python train.py --intermediate_size=1024 --rope_theta=88800.0 --rope_fraction=1.0 --bias="none" --tie_word_embeddings=false --extras=["capped logits"] --init="normal" --init_std_down=0.0 --beta1=0.9 --decay_shape="linear" --batch_tokens=65536 --train_tokens=755400000
MLP neurons of a small language model. Each row is named by its layer, matrix (gate and up: input weights) and neuron, and shows model dimensions 96-223. Each number is 128 + 32 x the weight over its row's rms, rounded and kept within 0 to 255. Numbers have three digits each. A neuron's up and down rows have the sign that makes its largest values positive.
After each neuron's rows, "fires on" lists the tokens most often at its 100 highest values on Wikipedia text that the model never trained on.

L4.gate986:118113137093109106124151129144076101081121101187085110153109138109132099116147098163099138165142111076160106105115142141164186090115203154121154158092080171164146159091104133153148152204131136133103089138094152123132111125141160157122079163084110062113203127144124075184118119139118165166121152097148136163088115200112116117160173127138134124159119148079110184083095138153090097147126
L4.up986:105175127128089121115118114218091224192167110166119122146117141122110105121087134161177116122109142116142150142123104152126149107096127077083070093142061132100090136085099107160127112148175099116129076102114170087164118117088176165120107178149150131073155187090138123134159119129147131121125105094074097114161116112170132099133062167067083118088159180148069120123157167083085116096167
fires on: "ed", "ing", "er", "-", "h", "s"

L2.gate622:149113092105174148124086193161126148095184178141120117196049139186176087166100104094097156171179128077070111129082126104121176156103136100112089149128097127120160138105158169140131134148099144103123170106163157162162097086155149158118086120081124191076135161100150157141167118192173124117143153129133093143056148092151126171109149155154144099155141131184157134067138140127064108112110
L2.up622:062090184056093146118156113133132136121183162132127133080140123138101143098135098122102129128111084117111179067193067083136073061101143156106102186078162088140141127134170184071231112117126140039091135149159083140097057101168142114143094117119124132110062113149122160086120155129105065166152139071098152100147151164108134152140152102145125094146113158152149142118117144123142123096123
fires on: "ri", "f", "r", "w", "ub", "ar"

L9.gate435:076184061146108128127166162092132176116182175148115080116135156142151192197095118202093114124150098117125178093099112112102118142106131155122120151166092076110111108138120130157121113174145104113123164123076096129083125149159160107174101114107130084115121038138144105104128113088126134152160173129090162120135132109093129139089065206108174163167121189100148181151145106138159198120150
L9.up435:126104102156163128127159120105125101101144096090080180175081144159126133105094162142099056166154125134139126128114072114130143113115139142108045173152092185098135114176060174114094136147139205136080146102113067071107130100118092136185164150144093143086115159151142127126166072150106142134152138159150131157183118152136111074101134132149158118121106079157057147155113153102210154073071
fires on: "==", "il", "h", " ca"

L4.gate167:100161168114116190095102130135132106152130175174165157108132099117178138140160137169113197124123134100128127160117115140128179102090146153196125150099109142132099143139156116154114127096124135126106144132092124058080126109193127133118171067126140052132135105155130150123143153119157132145139086071126102106073187129145141147107164140156143103060157114120137112160119171126150116168118
L4.up167:085116133144078118054168140110089117142187094156186139062131135134095129143143075138133149120070159142147087115100152163180134137112184177120093149092142095153143074095117195083174151124079152090141116078155086120142133078145134134143124107083162069125184119108117161097133108174070161151173136128139123125104134191112086158066143156136087140190159108156154112155137187134119143137175
fires on: "er", "y", "ing", "st", "d", "ship"

L2.gate283:115126122116155117112126130166092134132170152100104117134143094116156185131191112169094095165134111134138176093129077134122134166172202174075129095172085171118136184104107150183101188155179093162172115117190174199076117129132152173092102128070117124142110103132151098129121162160079102112081116111115142098086087116114108093138165165113084137063160140101138136139108111172218124163100
L2.up283:091122152169140121105134135127141193149131142099082133162092117083167178122139087119160174205106120128119157101156085167104079120133178166124128120092104123143117119151187162126179164082203082109159136184153136125142130079069124086082130124140063091202175132112129130123128116141097146159190131162122168104104116128103068137122164117118101169098137122121069181114184104172154120085147
fires on: "s", "h", "gh", "ttle"

L5.gate979:067135129075130152126190137157096133137151142115165080146156139122080084148141105160120119119059141112182117159119124074141132130079131066145187119114118104121127198143152162169148087085091030155136111144099146165051081120154076119083103111127125147140132095085111112131130137103089112122125153144155086136059100201123129121037127174108114122103089191076084138107050125117186092161171
L5.up979:092147114137136167081099095064177042085179122149104148120138176153128159114117116100125136109132119162139123144110128124125092135147092091159124123132130139167150102189118115093179127111080130125090128170097146219140144156192124111119103121087138140124099059182158110113113113125172104109175080166106119141137156135089160139160144096146115116137130094148106036110105191115085128167173
fires on: "k", "s", "c", "x", "it", "u"

L9.gate386:154183105105144110060141111155106172119122109115185102108122084145136122097152132131120140163226116066105153101088245088124146089152128167105125212139112097158117038137168152100112175107137123190145128095131167135066116107109097138182159096156151099114154088162170167104081149096123119111135134118107104106123122130165171154112135120168069123155179175109122202121127094170115179108106
L9.up386:169119136110129089169210146129145160122110201191153154089173124120121111112139194096108171121112121150112152117164127087112130108134130106176091138145172141102163116098164102120107166114067148125127184111129133176136124125169123160131146164213045122124165151139084127083147130165107110084134129119132148147122183135168124161137116113145150101139114154153058149110099142135137090118123
fires on: "ri", " which", "in", "n", "lo", "s"

L5.gate730:108136199123079127092168124134086075137163201108130110096159107125173119110133114096115184094112139113063184122107109121102197158120129120179113122158115108143114093134139117154187133085093134223199128124122081145127145085149127116199106149132127196080118144210067131078113118073160126143105095076162058128114106122119150119177121153123092152088119122173095125101094126180112099121151
L5.up730:076109113080146174154111117144172051148090082140094132178098139143070136126134141098133168174099114138108137142132152085141097106175120121162208159143110058175152099193128128149133127136186118131173063078114123092131115118075167149139104145092119100092107105124115152131084124122092180123191152115111109144133082168113115146170096109079108144112153107141129082146100159142130138148182
fires on: "th", "ing", "na", "ni", "ce", "i"

L3.gate129:064156141098107156129135170069120161062135155116120143139160118151167168140164060093122174098115153148136106116142084111114140106141119208180146109116150084116152126161071147090112156158136124148080160166148144171140152122113127107151148083146180173098141114142126095167142095138105166131102079133093141110088143084118138155104153139111172130139142098136103143068100115148183167179102
L3.up129:123196168138112157089171143165137117190134110160104149120119139110175134108135140103105164156100109124126093171131150164118124124129085186100106075114196093116078141156142117104102110161131129142134137139131121131130149111199109182144101065128129131079108123105135117134128114107143182157097163188110082109154121063125105149132179142162171107123126158150194169108043144145147181217145
fires on: "==", " ==", "==="

L5.gate314:099147116139145077138109205132143186100082152139098120090104129126216153122157069150137122125113100135110130111121114109121139149184136127132129103144105120025131144118092137143136099100082132141113167123125159111143125112169151190177074145132144165104133109174089170069138110128130146094164218096090123099210151134132138134128141164158169090139175121077186131108126129170124136124128
L5.up314:063143097127121168148170137107183109124125121131140149156065146132143143093097139157139155176130153132171152135115132074061110123081130117083086077115136156150048117173144094146148100128124107135122167127130117102135150183175114138151089078151168133059128110128165145100060103162138154085152150170113106085123127158167136109074116162085156162145143108121131142101104121110198130231125
fires on: "==", " =="

L4.gate94:141147140130106075050108167084145163114131098154130151117094123152125127095138152142148118105125104110173161080084143098145114109112123169148094147184109121161130119142107161193164113111121150121113128125085120145125140127094137196166144170180146127107103136181106186097076117160096172134128136146092093164106138141104106132134166151184135160147199145101149164137130085151154083125120
L4.up94:142135020101086163164135150166143123099127078145164145115140155130149186150160112177093200180085144151087142145177209148089125140129113114118147094128143099142128127139114131094120182151134116115118135163093102121128100073181139130128125160107142120114117141152183079144126088112139145124072113104151126109179124196124066132163084132141113072131117106086105176144058114125192109142102
fires on: "as", "er", "R", "ke", "en", " =="

L11.gate963:050180113134114119133200082109107120125175109209158135121140122098177176114136173172117189176167150116114125113101152141122113145155186158147143150121082115168109119193121102110193146130053052138155153124099053118123125099135048152122075132199117164107150130153153121193117110129103176099120090123090137227129064152132127104090168156122141112129125126141143140118085153124116128103133
L11.up963:129161071122128115130114106122115153101090120138157145118156123087152108125143125151082188124171138157091092145132121149155147114146150204168112113101063114127109081145125145124120097113079072138190150128116109133111149125107096119126134138196209124209067148055138117113160149151112116166157127119180163212196168135149145137096176138068157205109152174183144115122075081148189118151127
fires on: ".", "ten", ",", ")."

L3.gate740:162139138120054111097117139071157145110102113125139112117184150116130083124159075051144128122112108100127162123134164085143166124117090089123108150133157121089132146113117181156148143143108132140077170088122128130072131148131108086179084102156112124078193110088147097120119158117142174118152148130122153116148143129147176130130118087172136151030152156113121149155144100131092181144127
L3.up740:107083152132119103143116100129128127152140132175120104163115191092153088097055086117110173122161106133128141108060119138113136200100113082128073153137187106122124132093112106102169163107139145147109139084080188152127146122155054131152120131132095160084173133143150091161109019166102089139126092118145134096096136086064133110185130155168131040167108089093097068148166130063123130142110
fires on: ",", "que", "ce", "ie", "ing"

L3.gate955:119137132166103119084095130117082091057100137095135108163134170121105177139187129109143117132146097142115106126186107194092118162158048173158122151148175141118159070119193164109115150230086128176112143152106190081075128208064129160111152111118136096168104151103116154175075112110165122113151186150164122111121188080117197141100161138131126139129153166107117195120107127095129125096126
L3.up955:158086125127084142151138140128087059083109116154101108130170144072133117150218157066119135144133177135129102075105153155104154176101100154177065157125115123196105097138116171116186108117110090144148093193112096099065183107113140118128098088117111126129103178152138111158094122118189181082186191148179084186214123153160162130144124034137107138112150085131124153067146115113099160142154
fires on: "3", "n", "or", "1", "ar", "2"

L11.gate9:110099148133129134146103159111129058168120092098142108125181100102166108128114130109126163128040135156152115087102100104143091141127098138093195134139153113129152084156131138139081111143169119145175130117102110101140127146143172151119153145168150083116074101062114139101115133122144137086054167134087143117134123174102111203124134081214145168088135095198136127172134090065176149118146
L11.up9:144084137172140163135178127088121126149106084143121150153136106093118096072167128107125160120110218140133151147162130137178154164162148153116137118129117121102118113154131142115130176121151104070150071111155170109182151101124143156101101178102111157108183112149142094090119157038089180138081136177191113104154088103128164083126130097138121125115175201139121084157126128124190096066142
fires on: "re", "ur", ";", " Bur", "le"

L2.gate657:112129135134166111124109090129189064146143103128089103157155175113167118125097139164123069137102086068085103128079111103182186082168090146138148086136155159138086088131141117132068118092162140165152189111128093162081137123162092168147166191113060142084136131054101137128132116142169142099093195060165092124151188157155128127167132132107119104107093104178111111110105166149138135134114
L2.up657:096123104121164163104101130072102052127081126131119108164137092155093113115086199151142121087171157170183088115081112149135119083133142141138109129159135190066157151096123188123129192134132114198191099157085105100120074128148127168153089106105084166137081125122129086133203117182174140130180076155109138133123135119150130143123136093134121108100143069154117166101107103172182135181101
fires on: "r", " =", "bi", "ck", "ate"

L4.gate473:125124105206121171098119184128087090085157174130136129113074107150109131123102131135135083101081195119146157063116161150098148174103122145139099133131182086099119079140094125120149160096111121122138113159097062136130190048108155078177049164149115109106145141142143136143073126123083162117137133183158113115117098136105089110186091060095128112137089100159153100160134129117146130184166
L4.up473:108129133149130095150143186116157061155180103155163066120189093130140174184118135119105203186117119130146090162121153089116170125152146147092151120088089127130181083134131111137139144100141112141156092190177163095125103103044193104155119115162152134120122148090117080083124129110137166143188115149123104113074093112139156135137104151113087198120130067109131101193120083114158116150147
fires on: " of", "ing", "i", "ca"

L9.gate806:094120158130133117137090240103117110079129110141184161139123119124161106111173105101072130173114115105126147114071081128113156086118148187173132142140120148129179103121072166073123078172102077131149140125115128133171147087185153156131083120120105040086138113133183113089078109100166150128112129122122113121167157117121115111139126130098100150134133125134108098150129168126165165110118
L9.up806:145162143130057125140111106194125077104177118157133139082137138059090199123065137137116092207121120188165153121107122111059141088139090111137162085074097126116124181097138136150120099150179115101128080155136074087088134064162167135149083147099078134111156101147088134145141109160134150193102172121107183110069138149127111167139190106128094148147099099146205182139153117144107156180153
fires on: " C", " S", ",", " B", " Ro", " Du"

L5.gate741:071166127086137085133112163081114146107134081127094101128150114143074090159144103049117153101160125093142093096117127054057094097162166122081138163098085147059109134165118177131169111125110109183111146106152105166084118122170119115162202104129125109164142196163148143141156110109067126100140125111115139153107136125107111115111125090186168112098153087150136102091185142136103138155099
L5.up741:158138147141145172080128176085089158146170134115162117117110111124134159131105183125104135110156123168127089126103070107080078095119149120098155163114130144088121139099094126084079102134143167128160120065165121143103176153144124144083151150058118137115098068119121184104171150091142115158127072131098121092178120142092174124119103070136115087114162116144095084117128074115115150107119
fires on: "c", "or", "ri", "age", "r", "com"

L4.gate761:097159141108102128078089212126116159127116109169147144078140172093139160134161116149138098145091154125185150137170127133126120172147148103165115149159130107123095139160105114110111151130147145157130117168097118103148054141099148125159101152155111141104151109139091144147163059142083177141146124115131126034110116159123171092046157112146170115132138166060140151112082077193145088099107
L4.up761:095094095176181106133165134156188104148185095116127102129048085151115143126110164129194178086119181062165108093113065145137098175179165148134089121106151150135148120120142156115135096091129096158084091100160092120098118109102146096104166105150199130158116146175149083173134087133120088163074101093159100096124174104166119163077117139186171187140188143110100112109162133086212153098118
fires on: "==", "===", ")", ".", " =="

L3.gate390:140168180167121123107076094164126115078120095149169158051139165144085120133166139036095134169138133126142124112075128098054160183095142128110090161083063123142133134207115148141073191125068111136179109116138079124113117145129159098151147118128130160136135124103136096111105074079177149133135117132119043178089131093097127149143119093124105140186137113138125110142140112105142102124092
L3.up390:136113103137144127095151137108147096138117124078154057111139136100169139154123181065120114153141128109071085080080172072140191113148133135103091135154118099140160092157168079143104101134113141172133072150128078153093115085092149154157106117077152149170159160148137180103102123129172182166190179165170045140193180161133163127134104122169156130123161065178148138077105106101158154067143
fires on: "al", " National", "n", "age", "or"

L6.gate751:065104084136162110103157115120076146106178150105177173105164114164133118151150142111094185172177144146050144067074188079132133095084163163154056128084129089079115157094122161169167142085160119121142095155166123131109144102115107134201143130119203123083086151119107149120144088126175147068130176169173202164090148172137123113177125134086084108167141090136117115119094101119132165162130
L6.up751:047090110100136160137156103077130159148122119139144138142055150126119151122105136165156136156143084143076115125113113128090141097162129107163086096122074139167128104080142122108161134161144132145114108139077137123128121113139111128100057139149138171149160094109183162120093124172105170097094146126125168141134103144173086091089144105176121199149105150219133110140144137171112146144156
fires on: " more", " most", "o", " very", " much", "f"

L9.gate640:091126129139134096125130129123036135140113145109162142131107065124101129175108099077127115175100182140123187178107143106112103169094133169120145194113105118101090123176132148145147138153159135190181129136125157118103121158156063148173188103162139147148131145154136143166076096114153085141111093199121115105148132075142197126156175130150136141114117162130070125152088119153088124066103
L9.up640:160100127127063134139170118125109147178138092078141094149121155201118130084152125112123127142107128132150130143197143126135121088087093143130148126168144218113158172096208152137123120120036129178139114109132124141113080105126198136069126106115072060147153164143072083077127139082136192115120114132100085138146126117129090162128105105170118093072134151103133177131118124136150087108033
fires on: "s", "os", "el"

L4.gate323:115175140122115115122110147118080107122220109140151130144109098168129103168177086119105125086116053182107116152174118131083166138138155121088166135121108095090122135106077220090134073133096122130141177084154135110103161127112174154137104153207162133137111115122103102095113126126113161177115060150210125158115144113116123134104182064132146077071148099163159130134151159190195177107159
L4.up323:145148128148106168102105122105111075144175084106122132168077079146097140164148133195143099098124114185107113144155095164095142134105180110081153099104118118134153143052093166063125073129124125105103173160172168092159149132113129154080108151160154125135121145066124116123159160107095119139133097134169135137158115086105138123100174098123097130121129081181177101193154127172114156127148
fires on: "or", "s", "h", "O", "c", "ir"

L5.gate784:071099139090063143188113148153065131144180095094155152102183140088171164147198099113095136137123130083109151089108157163131079134077123165146129102112128118132131138111091116142114159145103129154129157094123145150116032090203130125119134140123138093128149056098133073106139167186137149175109000139165090123156131061145106084088158068165121126180169133151114106155116135105151178176109
L5.up784:110139148116151141203121140108180133138105095094131083121067109151133130160106119133111052135098069144136150112096081185115136110155141097112160149153061141050106098121103156068140068141080142087080182115200135125170130117153148121057108103095141121139118138164107102107173181130138151117113140114171100094151110182094145136087094151163128162098139119058097093105079064190122120122136
fires on: "c", "ci", "ical", "ic", "y", "er"

L4.gate778:100107104153119110098151149101102093145111124148198132133093148148084105173164134105090080061085116068169147154142173128080106131110071171113110144099087145080166115139116119183176130085117114129119167123148129141136124109118157091120112093119161141136129182166068131159187126157155141130131139134138038088078118134153069154115100084105123090098158135168113085107137133115141192079144
L4.up778:136110102161131099100114190161122148132120103070160074123085140187084127135157132029103093101107110074126112120133168125069110106113125147119162119182127071135171157127151098164122116179078095100096138174104172199145088118104149105172096151141146105126083112198133076218135137131189115073160090136191108069142126174121150089115138130116144086135097162114214116126098111122140112142111
fires on: "cc", "ri", "ro", "d", "w", "s"

L6.gate75:095178128125122118178198162164140144129139139086197113091109123093132115170125158099126098152139164107141090131149141151148137196126164114200114152104116154092060117092162146096125131155130154133142071125181092122087115084154062077117132107154141119128170103200111187103132100139138139151157139147132112141095112128176081166201156120083095135168175122149131105068058162156155122107122
L6.up75:094091158159162164082169152132155153124103123083093162138093130126114098087100131081161140110101155123140096130135141147172113157117180129195129105128114133052130143141119140120090209154211072156115090122092087091143148142144128163175107098147166135078174183057144108099213170119176128158077162078165116077084118109168174180091171157128133137142159146111137157145109089034135085157144
fires on: "mo", "ra", "\"", "r", "in"

L6.gate514:182152156093132092113160124127103119080086107176183127074133178126097065106153159137118100162152108079101127171121129158134091085078062132121138165120123087113118149203095178085143094169081136113124090138106146194135193105125124127067105120094089100094112136133110144096174100109119136194195119095142117144092074160143167107140185156177150088146102164103136166088097087136127097117100
L6.up514:118101117080063161148124056098123135083100090159129110083161180107095151113168149116176103151139097121158108119150144163111131056071098111104114143108149171161139028107127119124093117088130155114205038176128142159095084127113110102193173105168202133079136133152120129073137175082179122071110135159117099137146104126167074122139091063086086155111172152104095164107095150154068125085179
fires on: "ar", "s", "n", "7", "ing", "ative"

L2.gate334:075090144096090138122144086154109101170173150133161154129179131150175152117157123157159150108088106078115070198159078166154144125079208110114158107081170119049177127146146118108105139124137179145076138139089079113138108138201145115072154157166087121088147116100079142189179147057140141151102086114108161168095131160115144161109144136128110096170124127079118145170093172138137129159143
L2.up334:096163140182104110151153136143151128119161125100112105096108134118148098159087116114107126096148144113159099130126126091110067108108140146115139192099126108136154146125164162080100163100078146129127189127151155146120099156134150115148121093178096149172134185122151083095117142144132127148150173152141044094101161045076123116111160082158080074112101152178112142152176094156111169102081
fires on: "e", "ip", "ber", "ci", "ing", "y"

L6.gate939:088144137139192145050164104114125140098165170103104144121202128078092087092124130108109187204157104109132107127111210154125075107116078225110123127188095113092076185159092126108163146128056098080145178089098123148096078141112140120157097105142174109073146050158129106191107113129115147141121088164124102151116092127128139183132173154130175184160111133121132141150124133119171073098128
L6.up939:098136123108180136051101157146139147121160150092152117053109173138172139169162134192173090192110039116080071119118135114130139110126127121145117149144124072098090166176119155097147128107102155176133147113075155161180134150128096096123141139090144166097131132118131118194102121100141157101172094186121128183159125157092156134093160154074166175048145147126111166110092165088149164151105
fires on: ".", ",", "s", " into"

L6.gate404:129195123128133105091163150120118110106163142130149112181122050120136111180141078140089176174139150080150139170173142136106176155106103130095086174151101128127117200102096124163143131125032089086087143088057209155132155107163067091159118146164155129161113153114157103136161097112158063120127101139103133145195136076097138177106158118164158133127171141106064153132191185175152097109073
L6.up404:113115194062103144162125135150082091114154105207164145168099156218133108135184106046051070136137117162139085152181133135168124120090118089131105180134166159103118162128133147170100147129143113109084198122105178087075144112136136186115109088123122115110162142138061145125132113074171116147075146083101162145146135159102080131121078138176114115156157121105101135120130151083096096178097
fires on: "s", "ar", "ol", "et", "d"

L3.gate83:073166178082091140114121109168136136136104195130140138120102122143130119154126148111113123158112133102147141125097115135081144080161098138073140179157081089096150191075171206137155124124122144128118165142072201106060084168177137094121059140105123089154147102131117121137186151114121150113155119156143126088119114169124100136062152124163122095137104166090148179092088113114127137219140
L3.up83:120076126088143115101123109202136089147190132108134126088088161147122074074162198110088130071136096121123152094052135140140172150143141117133153163153150147077163135129186101176123096105169102113081131111146199104140139152069099159122107092104089188104125111102128111132152057138185097127107127091125083079186167053150135136108122131127080154099107097186126102131101153141068157125119
fires on: ",", "c", "ction", "ci", "east", "ition"

L9.gate998:165186118133152089190164157190197117161153121144137082106099138094160077111121186151143159126115145141114126130152117178111145123185128166140167110123134074125116117157127101099120123147179173109174154095167063073142182111090099094091078127119137100132100100127107115107123094084077122135116140133110148087107130095181111130183247118131176066119156070151171132135146147131178117109144
L9.up998:157089085144124120163095145155148151096100078179173123143122120107124054144114144175111132127064186104146096108143125080087125164139132150074177182111171125119131129107088135118150119139129163119151107075134145135185174160130123162123084126093034136118116055108188143129119151111148070130121156109090148103103102149175094116071138132177154148092119110176101096102079179138127108148145
fires on: "\n", "se", "ve"

L9.gate841:094213148143080099129184093114063111182174137071115153092026143161162077104107098130120105103134132127127144097039139122086152152126109132160089152131111142165111144114127127121161082124113098173168134128185140125099089115175140131133127049144117096122125112099171109106122131100053145152096158146131082129147136073167132118179095159154140161117139115089118161139097108113068105085140
L9.up841:061154148166071089085156147182082113171168108136141097127100067145127159089124086156129043154155087130105166096146171089110139122106108114110120113038144103049211130149104115153163179177074120133143090128115052096104118133199163139121109111118087129159127089131176160147110131122164129098113090066144155085176111143159159133137117081141139134156098110148137174131108146093118138159130
fires on: " H", " S", " B", "c", " D"

L9.gate126:146068180104112096127144142139137130137117117105087111120129186137109133100116129069129119159099111161112127109195104130152156161115163110165166127107091097147107115141096216111132119155101114101149103115101097098094159094124161141117119141190101113138157147108111108160090076110074148125087159132108078087117096089147125115138165131190133145128208096131061154131091127159096140102177
L9.up126:137122123073144136136111106115096228118132103140126203080167153130112167140090151058108115098128190105157101129169133146144151110136140102139152082146082103112097134144138065133132083163126144167151155153106131124145122109226108156082117137174105081128151131167066123149096161078152096111139123128152148139135187123096151167105104136134174085150166117097073124160077165152160112171107
fires on: "ri", "n", "ic", "z", "s", " by"

L2.gate336:086073125122152121136124054115094138133119136118124109104130122091171065117098110123182132157083116124125129156127156109124115162127141123140157125135106109116164101176096107139135087114108080143153126142123095151054092198101153163150130153160143081122184167113104131156033112114101139139058127159139054108121111203146142141095163118142136140118054142088083128065114130133208116105145
L2.up336:121103158042137091133108132101130100108138082140135070142075103097148149080119178082175138077112088139108065121123137124115093146077171069129168066170124153131137150152107144120113126151097135132172133138120198080127115097122141181154123127130219105174163073149141112106151141141097109088135123171101136142131092110029132134170108142171110074088109158069073110156089131160143080089154
fires on: "i", "u", "ic", "s"

L5.gate320:095155142117152110099140143101104113144100192133197087163133145192131152148157132094068125152130111132149121088109121138107118104121101143171160117132123145138227157175119156100147113097118123120157162139111103183107191076143154158136156165170085152203159074202126129098066117139128149155175132165112125145139126085140160153138105116149119082116130112082151122114172141177130122065105
L5.up320:066125104112115116108170140200123119193096111111110115131113140130144128166109173165121168134148079190119165154135083106098080170180112065118122125085148151109174078143094103126113132165135131137119064143066130147127093165122141098104122114138089102127203083123115189137198161171179134123140159194141206114102110250103150179157112101196126124063086109130136143087200159145118091147120
fires on: "re", "sh", "ed", "ve", "e"

L3.gate430:132091106124109164098089129153154135046175099107159139113142159110222107131105117118135096180132130081114093123133117131142156101133135125166083146123131051168127081097135193112080128097080151115165109148145103124144120081191148102179163075142133116061125160137106152134093135116147188070087120120141179131134109150118157102090238131110179089123089117185152112099088111161123123159144
L3.up430:144082072136164141136107111096086176108193058102165119058093103124135143148151094141152085143127159110132162062112119144134117071112136149185132085125170058179119082093184121071064136133119114122115094146181129114186141112117152147090145101152154145119116159107164140123175182104129176125057098165172164145152070091161118120104190163094163150169072057172138116085126048165085124137124
fires on: " most", "ly", " more", " very", "ar", "ative"

L2.gate453:150126099123138123204143115136081167118098131116100103114131156146068151136141140132140161107185123114143100135075096122113132094176123153097076141184105140132179138126135121158103153148131155138201088111097083172068152107053127102116114071152151115154166137130048062137090159129141127219142170142063096169121174203050124135056157119166145178137128094106111139116140116163138170156111
L2.up453:094118163136162104096083098086080165148151088186155111168122162167140114099142104186160145156168130149061120025119119146150129165114183098189140144178135200188121172140130123075115183150148094114115114125035150137091122124136100132090142130089137098120091138146160141156108105064084151148075133114138146123106102062141116079145176139100126115151159140139105134117116158111077103151166
fires on: "er", "t", "e", "at", "ol", "ian"

L2.gate586:130111116154137166175159183103085124104187179113177102057132106173101171168099166136162172092132075085170064111126075199150150096089116180157070134107090096135191129148135113216203182090125144076178192094149120162121146099170145083108129163127108141154104150132147151116139145152139093098132132152192089181070149207120088181167101121151162070132164133131107135141162129151135140151145
L2.up586:122103117064081080133158158119130130113126109119148104096155108153125129111130144145079143165133141147118185176143167137118112168080172124104103197108201153098174057185086145135163138144049147148150121170090075143135124049156193169199083165074194104095087059121172076112147105155096115171167143069105144125115093162135188159130142135164111116188090137118175145122173168097161108152093
fires on: "st", "d", "ri", "j", "ist", "w"

L5.gate489:163143205105123087104122119122095158106078098124127106139126112137170148078135154170119191091172172071150132116082066157125202117098112166138102138167168104175177139168091165114119162116106093201178089138118162122148136107137081133154126091085128126173157106207118096114066146172154142157163139093107180219132133101105099119102155107116186107113133102100049106080139141117146156139132
L5.up489:155086112048125148105164052112106120108108140123112125192099130097147078071113108128125120104132115126142090094165116169112066150165091094188151164109138141161151138126114117142109164067112140103190100104109168075128035108145155157135183118150098126116147142136117157097200132144077148085099141152100175104124109163090124156154127093145078161127129162143128147080149216095152150175143
fires on: "ist", "re", "e", "er", "al", "se"

L5.gate562:175169109149130126089139112087141115107213154182150101112136116103176042142187142134158185103121136139179129163104154104125151068160098116121134084102103100149153143177109087123095089142139170179086124087126129153106141160197032153089067103092118107121129153165161092132110156141162163169122123141084171163163087117144160168150173114175093094138164174111178146078162091127154144117120
L5.up562:143109144195115120168177156163124124197123101200181153128103112163131077065126127173104113127068125133071105081103126109125192122159086137147146159145109116145156109106180103111102128119125190167151143131114077130099139102138200155120131069156099172163128117127193114147109179100119076199142119152162107133113115048084107088172129122133064139103123126130106153123103126125079072101103
fires on: "te", " Je", "se"

L2.gate431:076150155118171052108102168094090113136135146107162101148068209075104195168149167143106169127144105105103128142137108180126111100121117107142172114136152130099098122133067142110154115163117114131110162211138128110065138113129157140132115120067100093145127113129083133074101169142080205136168135104134095093098113092209173146156105164093098145071170114152142099142185154076170188167105
L2.up431:099086112133158165178193086034147112113182097150126095067120104093140136147175164088127099155121067137200100095091000131132095119189137096138130159088135096116084064113152151128105184189139107198111160114150136104117132176100158144104107068139206088143120121095085091098125139124138131151146121107130178118174074136104184115124135128106092114127128179093102075144078096155130127127143
fires on: "and", "ho", "y", "able", "ic"

L4.gate399:124109170036135095152112195154110136146122102118159177134140122176118143073135143143169060131154101139160098139104112096182144121116119136163144168072174118198171149092133175143098091151163184143160169075111136157113120130123116116161114169144051133144188134139135182092084115146097139129126012137168102084142099138149195109131147126135115130114156117127087121134101132186070117163070
L4.up399:112148093109153022131104061112118137166111092096103104091109141163153152111179152051158089101081115094118128107157154058159127168057124106113168091188142138134105137133106133120121105143149167134117139186130144095136190170160117076121100086096133139123111153114125110173081151144156142132127164076183121157163120158166121139083094130173147079121132105168140152192093077164165177124081
fires on: "s", "o", "l", "ic", "or"

L2.gate315:156159136108093101090134141131114140115098128152119085133173128108148082196155157129145172143151134104131085116091179167076163099128094124145120112119142191108184127218120107109117127125154157135181143186144160079112093132110145126138176134116110099094164125107144087125109104164080137155132090141149164117109195139150175163113099169096105089124133160113081143088127083130171060139156
L2.up315:161109208165090076091162120085064140104109142133079083145100109104127120162134156137143118098095165137058103148117168131092129089135143168145100122135191149125184096114134138151064151154123099117144129139116089107083155119110192103128118136109170158191150139104122111110105131094046105133100099129176074122158108131126153130135146129109071135160102170127159098118145110112133121129168
fires on: "re", "'", "ir", "s"